Weights of a small GPT-style language model, trained from scratch on English Wikipedia: MLP 1344 SwiGLU, RMSNorm before each block.
MLP neurons of a small language model. Each row is named by its layer, matrix (gate and up: input weights) and neuron, and shows model dimensions 48-143. Each number is 50 + 12 x the weight over its row's rms, rounded and kept within 0 to 99. A neuron's up and down rows have the sign that makes its largest values positive.
After each neuron's rows, "fires on" lists the tokens most often at its 100 highest values on Wikipedia text that the model never trained on.

L2.gate1099:42 34 57 52 59 75 56 50 58 60 53 33 52 64 60 52 46 45 67 41 44 65 43 22 43 41 32 67 68 56 62 50 43 34 56 47 42 26 51 48 54 39 54 30 49 54 44 55 48 59 32 51 38 34 25 42 81 45 49 57 54 33 62 40 48 54 50 52 51 62 39 43 48 65 65 55 65 69 51 37 57 52 33 48 49 37 38 25 62 39 19 42 68 51 37 55
L2.up1099:52 57 50 30 49 41 30 58 36 27 44 47 42 62 37 48 48 54 65 38 44 43 56 22 68 13 43 41 39 68 78 52 50 44 57 57 34 31 62 65 73 45 68 34 52 31 33 61 49 48 44 58 40 61 67 55 54 54 49 63 43 63 57 51 57 51 40 45 68 44 41 56 46 59 68 34 19 53 65 48 39 34 63 71 43 50 62 39 51 30 33 61 71 39 48 45
fires on: " of", " in", " de"

L2.gate1253:60 67 15 51 66 76 50 37 40 54 36 54 42 45 16 28 66 65 44 40 23 41 54 49 31 35 58 44 44 42 41 51 72 57 56 70 45 41 44 70 24 69 61 33 55 42 62 33 27 57 48 54 48 43 45 54 42 57 61 52 60 73 32 50 49 53 54 59 73 46 60 25 67 27 48 62 54 43 62 48 35 43 59 52 34 41 42 51 37 49 45 49 63 49 70 58
L2.up1253:64 53 36 48 51 57 75 58 50 34 58 62 54 59 52 42 79 52 30 63 36 53 73 38 32 32 59 49 60 45 61 64 62 55 54 48 55 43 60 54 44 68 32 54 44 59 69 56 42 67 33 37 56 46 43 54 39 33 38 49 55 66 62 61 48 48 67 34 73 51 45 76 71 48 51 63 44 61 34 39 39 37 52 27 59 55 51 63 36 56 44 47 55 62 63 43
fires on: " due", " ISBN", " age", " of", " (d.", "oc"

L2.gate333:59 49 49 62 60 54 64 53 38 61 42 66 48 54 53 44 51 59 41 36 48 59 43 54 47 45 52 78 44 25 59 49 39 49 55 60 56 32 45 69 33 43 48 43 45 59 55 36 47 55 50 41 57 51 41 47 58 62 61 60 49 44 47 45 58 35 45 63 24 50 51 47 53 42 59 57 53 52 55 44 59 56 63 42 56 29 41 66 71 55 38 63 37 48 65 71
L2.up333:42 47 58 35 53 69 82 47 55 40 50 59 30 65 43 43 33 21 28 55 55 55 41 38 49 35 48 59 58 19 53 52 49 47 38 38 66 56 47 44 43 63 46 42 39 52 42 53 43 38 63 34 38 51 29 63 12 45 28 33 39 49 36 54 37 48 20 40 58 50 58 43 38 46 55 57 43 39 73 29 45 59 68 51 60 47 75 51 42 46 56 43 38 49 51 62
fires on: " in", " of", " de", "st", " due", "p"

L2.gate80:56 46 36 63 57 73 76 66 55 45 66 52 48 53 41 45 21 42 27 49 34 55 59 48 60 23 78 52 63 57 57 47 56 45 49 47 32 42 64 47 59 59 38 33 56 63 35 57 67 50 28 56 41 69 58 32 35 29 65 52 72 38 47 47 58 60 64 61 54 60 42 40 69 25 30 33 51 58 27 51 57 58 37 63 47 52 36 39 41 48 33 56 37 60 58 39
L2.up80:32 46 49 49 28 62 48 55 47 57 42 52 49 49 41 45 57 37 38 26 62 54 53 49 64 47 67 54 38 68 46 46 53 29 55 36 46 62 37 50 53 55 46 49 62 56 55 67 59 23 44 52 55 72 45 65 44 44 49 39 75 40 57 52 64 53 59 89 42 48 62 54 80 57 61 49 59 59 24 66 72 45 52 59 59 65 44 26 52 49 23 63 49 54 52 63
fires on: " to", " into", " of", " in"

L2.gate499:54 49 45 27 56 56 31 54 59 67 31 42 47 43 56 37 64 58 42 52 37 24 41 42 63 56 53 67 53 59 36 58 41 59 55 62 42 46 61 35 26 57 52 38 31 63 55 41 56 64 38 52 40 47 50 34 58 69 71 55 42 39 58 56 37 20 75 58 30 63 37 64 38 56 41 38 54 48 59 67 58 18 49 65 39 49 33 36 34 54 27 53 58 46 47 58
L2.up499:31 25 39 51 43 56 40 72 59 63 48 60 53 53 56 25 58 50 54 68 42 35 27 49 58 43 60 36 61 51 52 55 67 48 61 42 37 25 44 21 52 64 56 47 46 53 42 58 60 63 56 67 60 49 55 57 62 53 59 63 80 43 39 53 26 47 40 49 30 40 60 54 24 48 45 43 49 51 41 64 50 60 60 47 65 51 51 36 58 41 53 53 54 30 56 51
fires on: " to", " of", " with"

L2.gate820:42 60 26 30 51 57 47 46 51 59 46 37 34 53 65 60 59 41 41 56 42 33 47 40 53 60 69 72 36 39 70 64 50 26 38 72 54 58 44 34 49 80 68 55 39 42 76 69 55 63 37 48 54 30 51 51 58 53 28 53 71 58 53 62 36 41 64 33 51 47 51 45 27 52 51 37 55 45 34 33 45 60 51 82 30 58 67 53 26 36 31 58 46 26 33 51
L2.up820:28 36 59 37 61 38 35 55 43 39 39 61 50 51 50 57 42 37 47 54 57 64 49 41 53 79 49 62 46 48 51 67 48 41 37 54 46 54 52 53 34 48 48 54 60 59 71 47 65 58 53 38 30 31 54 43 38 40 32 61 53 60 66 56 42 58 78 36 44 68 41 29 55 49 68 42 66 18 45 49 46 37 47 51 41 61 45 63 41 54 25 52 55 37 44 52
fires on: " of", " Yale", " for", " in", " at"

L2.gate318:46 67 61 49 57 41 48 57 50 59 50 56 44 54 71 68 69 53 49 51 39 17 56 48 33 61 21 64 47 41 58 47 55 66 43 57 55 39 52 36 56 40 76 31 61 49 47 54 68 49 42 43 42 70 29 51 58 13 63 58 49 65 32 49 48 35 29 55 34 54 35 48 46 52 53 53 57 58 43 75 46 43 46 65 34 44 33 45 73 34 42 68 45 55 50 43
L2.up318:26 66 44 40 48 49 63 66 61 46 14 65 48 48 44 50 65 35 84 67 33 29 51 66 57 50 39 43 62 64 27 66 77 79 50 56 54 51 59 36 65 40 38 46 63 62 41 41 53 50 50 59 50 57 38 50 51 59 51 49 51 34 65 40 47 58 73 54 55 47 50 55 45 35 64 51 54 70 51 76 63 46 30 37 64 63 36 51 62 35 32 43 74 35 40 49
fires on: " to"

L2.gate1105:47 65 52 26 47 65 51 38 57 64 44 52 61 29 50 56 60 55 53 52 51 39 70 57 45 35 58 65 40 59 53 53 53 34 55 46 38 62 36 47 25 69 51 62 57 53 34 53 57 49 49 57 44 34 67 51 51 68 43 60 31 41 35 36 44 63 47 47 55 46 51 50 64 61 47 70 62 36 65 77 45 49 50 55 30 81 59 71 57 44 47 38 46 63 50 49
L2.up1105:44 62 36 40 36 53 63 58 57 58 50 41 84 49 36 56 56 52 45 64 61 34 47 45 43 45 52 46 41 45 34 62 66 39 45 25 55 67 56 43 61 62 52 41 54 54 30 56 69 57 52 40 67 49 57 53 61 74 61 67 34 53 36 42 41 50 40 62 40 62 23 58 70 52 28 78 53 51 47 56 68 52 47 48 42 67 74 59 57 50 74 54 70 57 56 30
fires on: " |", " =="

L2.gate907:47 22 54 29 55 68 80 64 68 34 55 65 49 65 60 44 40 60 22 34 42 62 57 55 62 54 80 82 55 50 62 64 59 60 32 46 54 61 49 58 60 50 53 50 40 52 34 46 59 47 53 46 33 40 50 65 57 48 42 65 49 50 62 53 57 56 36 55 55 54 69 56 57 35 46 43 61 37 71 41 43 53 47 63 50 48 49 74 21 53 68 42 69 46 50 65
L2.up907:57 46 49 47 55 48 61 84 37 25 51 55 59 74 49 50 31 44 48 44 57 39 36 55 67 65 29 42 44 54 47 63 54 52 30 62 30 50 49 47 43 17 54 64 56 62 20 63 30 57 41 64 55 62 38 59 48 43 60 48 56 41 63 60 51 69 46 58 47 14 54 40 57 52 37 40 25 39 65 33 72 54 41 49 35 59 60 42 17 45 44 31 46 42 51 45
fires on: " for", " map", "-p", " rep", " imp"

L2.gate22:48 47 46 86 75 57 46 36 50 51 48 38 55 56 87 44 61 53 35 47 43 66 29 43 30 45 54 41 50 66 44 46 32 65 69 48 42 50 39 30 57 64 49 21 66 45 27 36 45 51 60 62 47 59 67 54 37 48 46 27 58 56 33 50 76 56 50 55 44 40 56 37 70 46 48 46 60 53 38 53 56 65 52 35 37 32 28 52 48 58 44 46 50 50 58 56
L2.up22:53 66 42 55 53 42 54 55 62 52 40 60 40 38 48 56 83 56 49 45 33 58 54 35 36 56 72 68 53 39 23 41 56 53 48 55 42 66 55 43 50 57 25 38 31 36 37 36 43 34 52 42 45 49 47 67 42 62 44 36 60 49 32 60 46 58 37 45 48 44 73 52 39 57 41 55 54 71 64 54 42 50 85 40 48 27 62 59 60 72 42 46 39 62 54 60
fires on: " |", "st", " vice", "ud", "ath"

L2.gate639:58 37 47 43 67 38 54 50 66 58 42 42 41 49 59 44 55 66 48 59 28 62 36 28 56 47 30 63 50 40 57 60 37 21 44 53 48 48 62 46 58 60 28 43 54 58 45 43 44 65 25 48 53 48 58 50 54 51 42 43 31 57 56 20 54 46 43 16 41 31 28 41 49 76 37 36 73 80 43 50 41 55 44 65 56 44 46 55 40 32 36 50 60 32 60 60
L2.up639:57 36 49 49 62 64 44 57 51 37 51 62 64 61 76 43 78 48 37 45 43 45 59 55 70 52 56 58 35 58 48 57 63 50 70 42 40 35 39 61 32 33 47 39 45 50 38 43 65 40 46 44 40 36 40 60 47 55 38 36 43 54 58 50 33 40 49 52 50 30 41 72 43 32 38 52 21 43 37 57 39 68 35 58 49 67 49 26 30 43 58 58 61 54 67 65
fires on: " in", " of"

L2.gate956:49 48 59 49 54 60 43 60 73 63 29 63 32 40 60 73 46 55 33 62 35 37 51 62 40 49 66 88 47 38 57 42 42 59 70 68 64 34 48 63 62 48 43 35 41 33 34 19 45 64 38 66 33 55 66 43 62 64 31 51 62 45 54 34 53 29 42 57 47 45 71 66 45 33 37 59 49 46 48 44 46 42 57 57 53 64 23 71 60 46 53 36 59 62 44 49
L2.up956:48 63 73 68 14 54 57 48 52 45 39 51 28 41 33 56 48 56 46 47 22 48 48 58 36 44 41 41 59 46 51 31 38 63 73 61 46 67 53 31 62 42 36 60 56 42 45 52 69 77 60 81 61 39 65 71 36 54 21 41 65 68 41 37 55 56 39 65 35 62 37 68 44 36 49 50 59 48 50 63 57 53 53 35 57 53 34 49 57 38 55 51 45 31 54 42
fires on: " by", " with", " into", " by:", " to"

L2.gate271:41 58 62 67 42 63 42 48 57 50 39 71 53 49 62 54 49 46 45 32 45 44 53 59 32 66 57 70 44 29 62 72 49 59 42 65 42 36 56 36 36 69 49 39 44 22 52 59 49 50 55 53 48 36 80 47 42 43 62 39 48 39 51 34 41 45 47 55 57 46 58 52 45 58 47 65 38 57 36 62 43 44 32 46 17 45 43 60 44 54 63 67 55 69 40 57
L2.up271:57 44 61 53 50 41 65 60 46 47 32 44 61 27 54 58 43 55 51 62 22 72 51 57 59 47 54 49 37 40 54 55 50 48 40 57 21 40 42 29 42 60 28 54 79 33 37 73 51 53 68 51 54 32 58 57 47 38 64 42 50 55 54 40 62 74 75 70 45 59 37 62 58 63 63 67 35 55 41 50 25 69 47 67 49 60 47 57 46 46 42 48 38 59 59 41
fires on: " from", " up", " into", " to", " after", "ies"

L2.gate281:41 47 40 53 46 39 43 52 60 68 21 48 77 51 49 33 51 62 31 51 55 50 69 59 77 50 33 33 56 57 32 30 43 76 59 59 44 53 41 48 50 56 41 45 29 63 53 46 51 65 49 38 44 43 32 61 75 47 34 64 38 62 52 58 48 48 50 61 27 61 47 34 38 34 55 48 82 45 51 55 52 42 48 39 55 25 53 42 52 60 42 13 42 54 79 37
L2.up281:48 49 35 45 53 42 55 46 47 32 44 56 68 52 50 44 57 43 51 35 47 54 50 43 67 59 40 61 61 42 38 45 63 41 49 44 48 32 33 64 34 63 49 36 66 47 45 52 42 56 43 73 53 50 49 61 47 59 44 41 47 62 52 70 47 45 40 48 35 63 40 32 56 33 64 56 61 61 52 67 70 57 33 49 52 49 49 37 35 62 42 34 66 63 76 33
fires on: " 2", " 3", " 4", " (3"

L2.gate249:53 49 34 51 73 54 52 46 52 55 41 35 45 53 46 48 69 51 43 43 52 68 47 60 34 09 62 53 40 24 55 73 35 46 42 40 53 29 61 36 50 46 43 57 56 28 56 53 67 47 51 61 38 64 61 45 56 70 47 56 37 24 56 44 40 51 47 53 31 59 72 55 53 51 51 55 60 72 54 57 54 40 46 56 46 50 52 56 44 59 58 60 63 54 24 60
L2.up249:55 53 42 34 34 49 30 29 42 67 55 49 50 42 37 39 37 56 41 76 45 50 36 57 51 49 66 55 75 45 67 52 49 54 33 53 40 48 45 39 71 59 37 58 44 59 47 58 17 62 56 44 37 44 51 59 46 42 45 57 57 32 55 34 45 60 33 50 46 56 36 44 50 62 48 65 57 58 45 68 71 62 33 53 49 61 54 47 59 54 49 68 52 57 44 57
fires on: " |", " of"

L2.gate366:37 52 45 42 48 46 26 45 44 26 56 57 45 49 51 33 49 49 67 54 55 46 55 55 28 70 46 78 49 32 30 36 50 62 69 54 41 47 61 61 52 37 60 48 44 50 41 56 65 48 53 60 41 47 43 39 36 67 55 44 79 51 54 37 42 80 58 57 41 39 40 47 40 51 09 62 40 60 37 52 50 50 39 38 46 54 39 54 55 41 22 42 33 54 56 52
L2.up366:45 35 48 49 40 47 36 43 34 33 60 63 46 74 48 50 68 53 42 42 50 37 57 47 11 48 37 78 43 53 46 69 80 50 54 49 48 65 43 80 47 46 49 45 40 40 35 49 56 50 51 75 54 46 70 47 71 57 49 19 60 64 59 43 62 59 45 72 40 44 56 61 77 45 40 55 54 65 47 28 53 28 53 28 55 39 43 39 65 53 57 44 67 54 24 60
fires on: "\"", ".\"", ")\"", "\".", " choke)", ",\""

L2.gate723:62 45 66 46 47 48 60 44 58 48 43 54 49 61 49 49 37 72 46 36 48 84 47 47 56 33 46 44 58 30 47 44 50 50 52 71 56 36 58 39 66 62 60 60 47 57 39 50 45 60 55 41 53 55 54 40 45 66 62 34 51 60 42 43 33 82 54 47 51 27 45 53 75 71 47 39 47 64 48 46 54 67 69 51 38 51 24 64 60 54 39 48 45 40 25 41
L2.up723:36 63 49 62 40 68 63 57 65 51 26 66 48 55 64 37 40 58 61 58 58 54 75 47 47 49 58 35 53 73 69 60 40 50 68 56 46 51 43 47 57 26 51 50 55 67 66 57 42 28 71 45 47 51 47 50 49 54 41 39 69 27 53 35 44 37 51 29 22 39 51 58 39 47 55 47 39 37 61 88 64 55 53 43 46 57 52 43 31 55 23 47 62 42 62 49
fires on: " –", " to", " |", " must", " of"

L2.gate42:32 59 45 34 39 45 53 43 49 51 64 41 58 39 57 69 39 19 47 58 40 85 59 45 64 82 57 75 58 43 52 56 38 60 39 71 56 40 15 46 48 58 50 47 57 43 54 53 44 55 46 41 34 48 57 75 56 52 45 47 55 40 54 75 63 47 70 32 54 55 64 56 34 33 61 55 47 54 59 31 60 52 63 58 58 45 71 26 39 45 58 70 52 45 45 37
L2.up42:31 66 38 10 50 43 68 68 49 46 56 39 54 62 44 42 40 51 50 55 66 67 58 66 77 66 46 51 34 61 47 45 63 57 60 83 57 37 63 47 37 43 57 63 60 56 43 51 46 74 44 47 40 49 46 32 68 43 32 56 53 46 67 51 55 35 71 55 45 44 54 50 46 27 43 48 45 21 41 47 46 38 46 65 58 60 39 48 41 64 70 46 60 55 83 42
fires on: " in", " on", " for"

L2.gate486:22 58 64 63 52 45 50 58 46 38 47 66 57 66 59 62 53 35 61 62 51 43 46 45 35 38 66 44 46 63 58 25 55 42 74 56 45 37 31 45 36 53 62 67 71 48 62 44 52 50 66 78 54 46 49 36 30 54 53 21 53 39 51 53 64 41 24 27 46 59 59 23 52 66 51 54 46 28 65 54 44 54 81 66 17 60 39 40 42 56 47 54 31 40 46 49
L2.up486:42 60 68 53 48 57 35 41 52 28 44 44 66 32 24 35 59 28 47 50 45 60 47 38 35 35 40 41 52 37 43 62 39 48 71 52 39 61 41 61 51 56 64 41 58 63 49 43 49 42 59 53 46 51 40 64 74 52 45 57 34 51 52 55 45 48 41 64 54 69 55 40 42 27 84 48 53 40 56 69 65 49 52 48 48 60 47 79 52 38 51 37 55 54 48 45
fires on: "\n", " |"

L2.gate200:84 66 42 62 32 54 63 49 54 65 54 63 71 40 36 53 38 49 49 49 44 59 47 47 75 56 58 63 42 26 59 41 49 76 42 54 56 65 58 56 41 38 03 61 59 51 62 52 45 30 51 40 53 55 18 39 48 54 59 54 35 35 54 61 35 33 68 51 57 46 60 46 68 35 54 40 48 60 55 79 48 61 56 61 53 77 43 65 53 27 68 61 48 67 60 44
L2.up200:46 65 45 34 50 42 42 29 63 40 52 45 49 48 43 58 54 43 65 72 43 51 55 55 53 61 48 68 42 52 63 29 46 60 43 72 50 59 61 75 47 44 55 54 57 54 63 58 39 59 44 41 49 47 38 36 45 58 53 55 56 51 61 55 59 46 60 31 52 54 60 70 80 42 53 52 34 52 59 49 40 74 32 42 49 39 52 69 37 55 58 59 51 52 59 47
fires on: " Y", " j", "Y", " worth", " for", " For"

L2.gate1176:38 53 51 42 27 60 34 38 39 67 60 58 52 40 78 67 69 49 53 51 41 37 50 36 50 55 51 51 50 55 25 42 33 62 52 47 51 21 57 29 36 62 44 34 66 50 52 43 40 49 49 13 54 58 50 50 48 58 51 48 46 50 39 32 47 56 42 52 61 71 67 50 29 52 76 65 49 47 45 51 46 32 42 55 54 58 53 42 55 65 45 25 57 58 50 53
L2.up1176:22 49 64 52 47 36 49 49 55 41 59 44 70 55 57 46 65 39 57 47 51 36 35 60 74 58 40 49 55 69 55 52 34 42 28 51 41 40 28 53 69 55 46 64 76 57 52 64 28 34 48 53 53 43 42 70 44 42 40 34 69 53 47 50 33 43 50 59 42 37 49 34 42 50 73 45 47 51 45 52 56 38 36 31 42 53 62 38 50 62 28 33 62 63 37 39
fires on: " |", " Don", " by", " Sp", " and,", " by:"

L2.gate649:47 38 56 42 57 49 49 46 60 55 51 58 16 60 59 72 51 62 43 40 60 19 46 55 28 42 57 44 47 63 57 41 44 61 57 55 42 66 62 42 54 22 55 58 68 33 29 42 38 46 68 37 52 53 59 25 61 36 55 57 64 72 63 42 57 56 68 59 48 74 73 44 33 53 49 63 48 56 52 42 37 47 55 66 64 43 55 47 27 61 42 42 47 58 60 37
L2.up649:42 45 70 42 41 59 38 46 37 55 52 79 48 52 46 63 49 60 58 64 67 35 29 24 39 58 65 38 60 58 47 47 49 59 60 26 47 45 47 43 48 20 54 55 84 63 46 63 58 63 50 28 48 47 42 46 39 43 61 54 61 60 65 64 46 43 61 44 48 38 63 47 32 58 70 47 68 57 61 48 44 43 55 41 41 37 39 38 33 57 50 35 59 49 64 50
fires on: " also", " was", " comes", " has"

L2.gate1154:56 41 39 56 59 45 50 41 62 50 68 54 57 58 46 48 55 55 63 50 46 51 50 50 43 59 49 49 44 47 46 51 25 40 62 60 32 33 48 35 45 68 45 66 52 29 33 56 39 42 45 51 42 62 49 29 47 45 54 48 67 66 61 61 68 48 66 85 61 59 57 55 67 52 57 39 60 39 50 54 36 47 51 47 47 34 59 56 52 42 46 36 38 50 58 58
L2.up1154:57 52 53 60 55 48 67 44 62 49 47 61 37 39 45 53 41 52 47 47 56 34 25 46 46 60 41 55 62 41 27 22 45 65 62 51 16 43 37 26 52 73 39 46 57 66 57 72 41 39 52 45 51 39 55 43 34 48 57 53 58 28 52 41 48 81 46 46 57 37 43 48 49 45 38 47 43 40 37 58 64 65 36 71 48 62 62 48 37 53 57 39 27 55 59 63
fires on: " from", "rad", " to", " hold", " |"

L2.gate404:40 64 42 50 50 40 48 55 56 60 44 44 47 32 34 52 54 51 41 51 34 56 65 45 60 28 60 56 35 46 60 32 37 39 45 66 43 47 49 63 46 46 59 45 51 69 54 49 33 54 49 26 65 68 60 40 54 22 63 30 49 40 63 45 74 61 48 42 46 33 69 39 57 32 37 30 52 44 58 38 50 40 52 35 55 38 63 49 37 45 53 38 61 56 64 42
L2.up404:27 53 26 38 57 42 53 46 39 54 52 38 47 64 20 33 48 55 47 54 53 33 41 62 43 32 50 49 60 45 33 43 59 58 25 43 56 61 49 48 40 52 55 47 41 55 50 46 64 56 34 52 62 56 59 53 44 39 42 54 58 30 42 43 53 49 47 22 55 45 53 56 47 24 44 59 65 49 31 44 40 45 45 51 54 47 63 39 27 49 20 33 72 53 52 49
fires on: " |", " but"

L2.gate941:49 68 58 34 48 48 34 56 47 58 45 48 48 43 49 54 35 48 35 62 58 34 51 39 40 34 44 53 45 59 29 43 60 51 35 49 65 54 53 24 64 48 36 60 46 50 45 44 46 61 54 53 39 64 38 59 55 21 30 65 50 43 49 42 53 51 48 51 76 59 48 61 47 46 52 32 54 61 53 57 38 57 67 60 57 73 44 43 46 46 45 51 42 68 41 56
L2.up941:38 57 62 42 36 47 45 56 49 51 43 53 50 48 52 86 38 49 53 42 47 44 54 53 44 57 38 60 67 68 47 46 53 66 51 55 48 58 45 56 55 61 54 50 49 62 43 38 61 56 49 86 33 49 56 47 38 24 44 59 43 51 57 55 51 55 50 53 69 60 42 68 76 58 60 47 39 46 53 37 59 68 45 59 45 54 57 73 49 39 59 48 38 63 07 66
fires on: "\n", " to", " into"

L2.gate1064:39 50 46 78 51 57 55 56 52 51 49 63 41 50 65 37 51 49 61 47 29 33 69 50 36 47 57 59 58 57 36 43 68 53 46 58 40 56 57 37 47 53 38 34 73 34 43 66 58 45 41 26 30 48 56 47 40 48 58 46 58 71 59 21 57 48 55 47 39 60 51 51 50 63 62 54 38 58 32 50 32 53 34 49 32 38 60 58 41 32 46 59 48 47 37 45
L2.up1064:52 28 53 58 52 52 53 38 68 57 49 57 58 63 68 62 73 63 49 47 51 58 42 35 52 64 38 42 79 76 57 50 71 52 52 61 57 54 37 62 47 48 29 46 46 74 58 65 24 52 46 59 40 35 37 40 63 73 35 49 60 21 48 72 51 45 49 36 42 35 66 58 41 37 65 38 53 50 43 48 63 43 48 57 38 54 49 67 67 63 44 32 39 57 68 47
fires on: " |", " finished", " club's"

L2.gate599:57 44 47 63 60 42 70 38 73 72 68 52 38 36 46 73 40 39 42 57 68 37 45 42 54 59 43 69 28 46 34 36 48 47 50 53 41 69 45 37 44 63 47 43 71 35 51 58 52 73 41 57 54 18 48 32 56 42 29 45 67 35 47 44 55 37 61 46 42 56 59 58 58 66 50 49 39 51 48 47 54 45 67 62 59 40 50 68 26 58 88 50 46 28 55 56
L2.up599:27 46 51 53 61 35 42 46 54 55 56 61 49 21 45 51 57 48 58 49 59 43 61 62 58 52 54 60 30 36 40 50 43 60 48 46 64 56 67 48 38 52 54 41 60 54 47 47 62 65 43 48 65 41 55 29 64 36 39 56 58 52 58 48 62 65 55 66 50 40 51 49 51 49 37 46 49 65 40 67 30 44 67 70 47 57 43 44 36 63 53 70 61 52 85 64
fires on: " of", " in", " Central", " South", " Northern", " North"

L2.gate283:30 51 50 71 56 52 44 45 38 82 54 63 37 69 48 51 35 62 38 55 47 52 61 46 40 51 53 58 37 38 76 77 58 47 41 46 70 68 44 34 56 57 70 35 49 58 62 36 41 51 79 43 73 31 33 52 49 26 49 47 71 41 52 79 44 46 41 65 44 57 65 40 59 48 37 49 40 40 57 66 64 64 36 57 70 52 57 47 38 64 46 33 36 47 49 48
L2.up283:68 54 55 45 44 60 54 46 57 61 48 49 45 45 60 62 50 59 63 52 20 54 71 61 39 61 47 48 50 60 76 46 40 51 40 47 37 51 46 55 82 66 62 37 62 61 36 48 54 32 64 24 54 48 39 65 60 50 54 63 38 34 48 49 35 53 60 41 55 42 51 50 57 56 44 50 32 53 55 57 35 51 67 58 29 21 44 67 63 62 50 32 51 60 43 28
fires on: " De", " al", " O", " Or", " Ar", " de"

L2.gate30:59 34 44 29 60 52 28 50 68 47 21 46 25 54 64 41 60 57 53 31 68 54 64 58 30 44 69 61 65 50 45 46 58 26 54 22 61 81 49 49 27 39 49 42 33 64 48 50 42 68 43 44 52 51 19 46 37 51 69 53 45 33 70 65 44 34 72 52 41 67 36 44 56 53 53 48 61 42 54 24 57 36 52 60 58 46 44 36 45 43 47 63 69 67 41 27
L2.up30:25 21 33 40 30 44 35 59 71 31 25 48 48 32 65 62 66 50 66 35 66 55 51 35 45 58 35 52 43 43 68 46 47 46 56 40 52 49 39 53 68 38 42 54 38 55 52 44 47 51 67 15 69 46 54 56 55 60 52 38 52 44 55 52 61 47 62 52 28 53 49 45 67 50 46 28 48 34 49 34 64 47 38 36 29 32 73 39 38 49 21 37 37 74 72 35
fires on: " Mar", " Mor", " par", " Par", " Dor"

L2.gate1282:29 33 65 32 46 42 38 44 56 59 45 67 60 59 58 45 62 46 30 51 39 58 36 59 27 59 38 76 40 30 61 37 49 53 59 38 64 59 33 38 53 53 52 59 41 54 61 49 48 45 62 25 54 40 26 35 58 40 22 56 46 35 41 82 45 48 46 34 33 64 39 48 35 33 37 51 64 35 66 65 37 52 39 53 45 40 65 32 49 29 72 44 55 65 35 49
L2.up1282:69 35 40 58 66 55 51 29 56 63 45 76 46 66 30 38 59 39 36 35 58 60 46 61 47 50 46 73 52 28 57 59 50 64 30 57 71 82 47 54 41 56 50 52 53 66 48 47 27 35 42 40 39 53 54 41 53 54 34 43 39 24 35 56 36 45 49 44 37 73 44 43 49 44 42 47 51 56 69 56 42 50 53 70 36 54 54 57 56 35 61 37 40 53 42 46
fires on: " De", " de", "de", "or", "ri", " Ven"

L2.gate867:53 36 31 48 27 69 45 57 64 58 46 46 38 63 57 62 60 28 69 41 54 55 50 53 61 37 28 58 54 38 66 29 54 35 51 67 56 51 58 50 51 41 49 74 68 42 57 63 39 49 37 52 52 41 65 42 59 25 49 57 59 35 57 59 64 36 56 52 32 37 54 44 30 49 19 72 63 43 42 45 35 57 36 45 55 40 80 57 60 42 56 36 58 50 59 29
L2.up867:39 46 35 58 42 46 57 74 41 53 36 37 58 59 43 62 67 57 73 58 53 45 39 57 57 55 44 29 55 40 51 41 70 61 52 60 49 56 42 46 38 47 73 37 43 69 35 42 26 52 65 45 57 46 41 32 51 58 61 38 66 55 36 24 53 48 45 46 67 39 33 52 70 54 43 46 46 60 42 51 51 44 42 50 64 56 60 49 55 56 34 48 58 44 56 48
fires on: " |", "-", "\n"

L2.gate107:85 47 36 33 44 56 46 49 52 56 32 39 64 46 50 53 48 35 49 55 37 54 57 56 55 42 30 41 42 45 49 49 48 59 43 52 43 54 60 44 35 46 37 63 62 50 42 60 54 67 50 58 55 31 58 42 59 47 49 46 47 42 60 59 45 52 47 57 49 57 33 40 52 36 47 34 50 51 65 43 27 49 32 35 52 22 40 56 47 47 38 30 52 56 35 52
L2.up107:63 55 50 45 69 60 60 46 70 23 49 49 45 44 39 52 42 49 51 36 36 68 72 55 57 34 37 56 49 35 44 58 51 71 57 59 44 59 47 49 57 69 59 55 29 49 36 45 53 52 28 53 63 50 55 61 53 60 46 50 46 46 40 48 57 46 40 63 59 56 51 46 53 16 47 32 49 56 65 53 56 49 49 32 48 52 61 37 41 55 46 42 39 60 36 53
fires on: " is", " a", " was", " an", " were"